MLP neurons of a small language model. Each row is named by its layer, matrix (down: output weights) and neuron, and shows model dimensions 32-159. Each number is 128 + 24 x the weight over its row's rms, rounded and kept within 0 to 255. Numbers have three digits each.
A block is one neuron, or neurons of one layer that tend to fire together. After each block is what it responds to, as a language model described it from the Wikipedia text at the highest values.

L4.down30:127124099126140112125089105126118149110122147147122115171130147095152097169093112111131087112137120121103130118107113151123136145118099141156163124111132090132108128161144173182133084141123098150123148104144129136165169105149123116119104119078130075157160144116138158124132141085145126148094098139082098166170108108104124086144168154090129133113114122138138129143168139104132164200169
L4.down204:123135153153126105125125115164152114167129124137123113152167106115171122112151134064122128153197144130133143123125051096100093166128111123111147113107130142086153136106150166144120128108115107139085101135117138115131196137112148104128113153104140123117136102132133119115116088157108095125122141124108120135152104117140115170109138096121083137151132137160168089161125148080110156136128
L4.down285:142103129123113122132141118138134068147103092116118160123177126107132092092099101060128163139145145137089186145134127141154156151146111153110115143089121138098114088111152175127119139119133136134105127129116139083096160138106124157079149124128176131106111131125141125137085110151150096124133114128131150140169092152146131156096097104129100155094177124101123144153131119135122136126183
L4.down332:137182144082123130124121090164144119105147164121174119100132111135161117107101112095138172131142102106147102142136140146173085148169153139133144136095098127074147096101134158127154142124121118106106111106126086134061144128120137133121144124135142105148129121148112112137102152113067153112137132148123146174121147096211143145114151090117122149105126122130132153156147108093139125106140
L4.down363:169128104111171108120142112135191108108115159133102107134112109131141134152186139120142128123102149103110114144204121108173125133117153140138120097116133143113131091143135141142122132163137115133127111145131109127090095098085112157142136130101147141155133125141127104077092149124088145123144149077174163180150096141142166109134112129069119143119119134125102113109138098116179170093095
L4.down387:134131126152107127134141162164132099121137117107133149153089164082150134137128082121171129096165131140107109141166148129116146111123132144127132155147126134104141141155101152116167120141090142161122137075133141135119142148093124117113155164135107135114124123140172138144131100122143214126118091173083142113111090166097111168159132104082128142101151126109100146119077136094158108129109
L4.down426:102135129134114116092140135145090111139114128152171115132158164121094153153124131111128164120184150112091112165116144083149131151121122103112153155042112127109132128111128185170158166151118113136107121114151132131127166114112103080113128126115124134124108152150134111116135108104141125094140114136126140108159115140146124097133104148121083072058173129121138122165149102122109108121154
L4.down498:124152124165102072144118130132158124129117106136170136136119161120125145098162076082161116145155132142128110119111065114126169144148096110133122088136127073113081107113115077093161133144143113139125161139166148098155176115136125099121143120118149087123123164079103129136129104143103124111118078152115171110148129107131159118132118088109120122158127129166131147174144132099103145115157
Responds to: Split function-word endings

L2.down36:080126104123119100127097096168139139088099111105125138133112092142113106128114102126169124108093132119139129131107128108090103134154108119143134141107192140098115105191152113102084137134099137165108141151124134152102131155128137121108147154145149137145138154123132109183132134201106194111153163165122103117096128119150130115097154116121122091127138146117100124074138167100128146130156
L2.down307:083104082147145108157102176131171141120127095187115100128101126138110156106127135112132115115137102133140100109117169131147140117126144154127128136150119151121068130169167130124127129136111141129129116100110170130120154097143138109116127127118160097137142132142121122107146104131154123142082135118134158099170090092127137104162143076084105137104109167136113158158074080178149141128162
L2.down341:136147128128164083119100134151134147109088130149102106189106140133115125126146152147109120088117119100145152105136166113138134114152054116103108112125129136131128138132172105091137117117120151151178131150121140099132123162145124115123145148117135104092135149090114133127146143139177132099151199118130112119158128166146115123115068112124122137114150130120115216102130096176151101106099
L2.down362:107089099134117145122173124123159096177122127138166123098086128144129111129150146120109108142117106110138092108141124112137122115135132155113103118158122096158082145120136153160149068140169135153130121113144091097099158124151117123150132064125154152142154128112167121140154107051133173120104118150137152132145145082124144108127133168122132132118100141151091166167132101131130125143145
L2.down458:151101130121142152083132121136160126155081106088113170083128165099142152151131155137112109123139096158129101135122157125139126128127125132081115148126091137116121151116083166118139128140145119101129113145148165186138117123117117138153135118145132103092120171107107116129116159128137102095142120144124167141135162130127104123119122117101106104162122118124173173148193100080147113153097
L2.down522:096144101107142132172123138089179167163115136119089144135130108136110169150136105158127134081121145127181121105156136105120102114100125128110101142145130162133115157137118090112154115101158168152126094098125152089112138101142155166155157164118134099120142142133078150103119102148189135121104192118115151112120119097127136147170094149115099114105124164134108119136097136124086093142141
L2.down614:121176130121086116069105109088143148066151135146089131130189111133162106125139147117140172130130144137135121104137141109139116164131200132115122103112127105122150112100081073089104112140121091155129121147133137174164138128125144122134143142144113137108138138113129133092134114144150126104135167138142136129151112118128142124125108156131108089137140138124176146098152140103165131154080
L2.down617:139152071164103134119149122089182107154128111127133109126100154111108152132130124117127109140123100131158096116123100149114120158092127150139131120162090137180095131120182170158114125153126120116128186159082124113099157148126116122150074156115133129151165102111116111122125131093088126118116128122134118118141179075144128129126128115124135156124113152127108153149129139142114143164125
Responds to: Final digit of numbers

L3.down382:092111151123154127126110069106106161095161102107109148158115125138130125132067106131129101100162145115145167175114112139141122161117138133168132121161108112112093125087133151109149084127129133127135122110123118130127155104142155111115108121164158132179135118059128143134104094129104180116090151127129124160158106077138171115141134126177129113046122134158144162119143170120124137133140
Responds to: Comma after introductory phrases

L3.down603:133155131132116106109084132139113133137105091107127133136133144082117124160122116099159113135137111126089128157154133157128143118163130141152136107154080132115165113109125139131156121114122110151112080125118162158093131129152168175140135098129137103107089148136115138099100122121117142146124102137131178123123096145122125147114103108170119086120149138123145122185148161099050115114141
Responds to: Verb inflection endings

L2.down81:164143120126103125115129100153160113154086111157117138165094111151111171137147108149132120118144142123109085126180157109130153187126089129136144150159154109156119128164137136134157171114120148137131153135136119101073136166146126151101145107135080111104120125177150143140102124100167108196126112144116109113118120151132159138071149135098096136147145134107094129134133093127056110115103
L2.down103:148158120127115107171138120113129089120128138097114123137117140133133124146151156133130125141144112146091116125145113127153144126126171096103177149172114143140135097154132141138110139170127126108089134121127140132120115154120154142136174088111127087119090124132147131147129156077125115154080125139120129091121141125105128160160167146061069156143110128098151168126169131113109119157195
L2.down116:153122125131152090110105105115155061132099091136135109150113137118103189142165109148116153098142156097116136107130132082138139136141127166119148122166109084127090126185172202125137141166133179125107148145141113125111144123116134134131161182106118150137120120163094128144114112114126162170097105137118171117114125109131127162087165119104132151119134134109121152152136115126076127126072
L2.down297:156137141160151064131132132094120129167120114164122124175088130125115147085145114160101091101129097161134108139098085122133160120135146088133120127112090135112101122193201136156154110115135128129129120113141123085144132144144144112172140118160122070114123123146124136121131121133153132125105123148120196136127081122129134109148111159076119143095129138150140124163136091128132138144133
L2.down364:141138138093114092090133098164148110125083119115088176163153146146137147134188133112125161123141106137085137115131141092119177152155136153138099135128152078103101098147089170128118140150125162132107098127094144106079157124108123143119118157124106132136121082138124113150105113111162120118076129148130123172140121098119144128121159164117149139125150113113105144152157136148155122152077
L2.down520:133121154152136118129140128114141126085089124117130151145151104118096163159072129098138147085128162115169171100100103063127144158152147118108135164119140079130105170150145108134100097116157118128104110128092141106137129127125135119136113086150114142191147193183111105149139129106124155120097138129110158115124088131137173132150108103098152080137116165135129111076122120126140107145119
L2.down622:094130156114124128154142146132138138140114144103161071139128153092108095111141159127140135141122091105156180087131122123115127124110162124115123120101124168144101132129171155160132167125131150138069124150115114070120109155144125145148155113156132145154096122147114111151098102122132169113133116137140142112167141112099128127145147108128143148087101144147086153110062158171133122144142
L2.down638:112179117126092106112112096097114091093072123180168149164149142120127147110120113097112134107175165158114112080136137112125119144142127130127142126129142100091085105173182151135155133139136159149122130121112138151082162141135122133090109144126097119146140121159137137161088120143154190176077094128124139110130119120127157132136129097113113156118142131103127146149158106121101136126122
Responds to: Auxiliary and participle endings

L4.down112:134135159140125145120134129115141164145098117113109155103123131118156135132121114097121156093176143138125161118109063126144146165101104127132125106099122128104126150127126102116127178098112125103080156173123171138146138146141126148046128151129136145148112137079144129176128109114110142119123174153103132129169093113123144131140133145105143134083135112140116065131202153148115157145090
L4.down185:157155135115106117131135123152133153101131142082127094086152130146160092118128079114117159152135056146123169111150133146109135132148113179125100158133141133115138109108188096129139120148154123155128108071134144173150112129112129128166174128167095121137141175138145114119147144135134131088100199116156125141130142112129114123118117114111142126147120123125135117104173166148115119142135
L4.down297:123129133111118125122108161162165119125135144133101129108099135139078117140156118111131115178131102122138126128119132137179123104115093122043130073130174144129102140113109113137143169092119115148136122159167105083123128140086147143095097084125117159180082132157137164079135151140183169127148133135116106122130154119108127111109130121132107126144184142122093140136111148194087107141122
L4.down392:102125136124125157120111103099152124097119127122100152140123145144127085144129186094122155137137149135075123076109175142154131118092114134106147101144164179084098141097144134134131145126087120121092067141091186147134116106079170172155133124176125147152134151138119105118107148119146077095124127150145121136189116144138134118101124121130108137138150148083135139114141112134148119159157
L4.down398:108086087095120177131102115137150142192123140179183139135106106130154133136151092091137161186126150134127131141114110149092096140117110060117121134118132148111141137194133137104118151097184108131097153141111124115136107142127101090125141114150108135154115128108107117138120139130102117131122138124135154127129116138151128156127151132117148145102103099144142083201118135151143154087077
L4.down479:133115100133138084138118112130126155156132113116128118108112121129134182186133103177173119098119118094156090124116158129095113100120150138117116136128129110096107111149142154111124112152145122125148115126165130138149194135118129125101118122135099137169136126129090137126162132114125147125145125112134109108136084145127109117166174122130110125140152106070082155094144140151138104107156
L4.down628:155144145106103118146075113139095115128111155114125123126142136147157142109134146113133172138110160088161178104095124136109105195128140149102096128094123099130128117167136164095134132133101100112116122084129074105119155138120138117105115116172120156144144127124121174086083097123158141112147165109131137107143072138150197136101140109094109089162147101147131125159169115098134174132081
L4.down629:139128105109151142150098122112152115123117152098149108094125154177125103111138147123180156158146149127096135157132171107142113131165110161107061118096121152143137113116128101118126119115098069103149129145113115136101144137091117148155111104120121144121140108115185097081104156132134090123156183127168107129129146145147145150112138115136123100157174102148142150133112107182126160134107
Responds to: Word-completing final pieces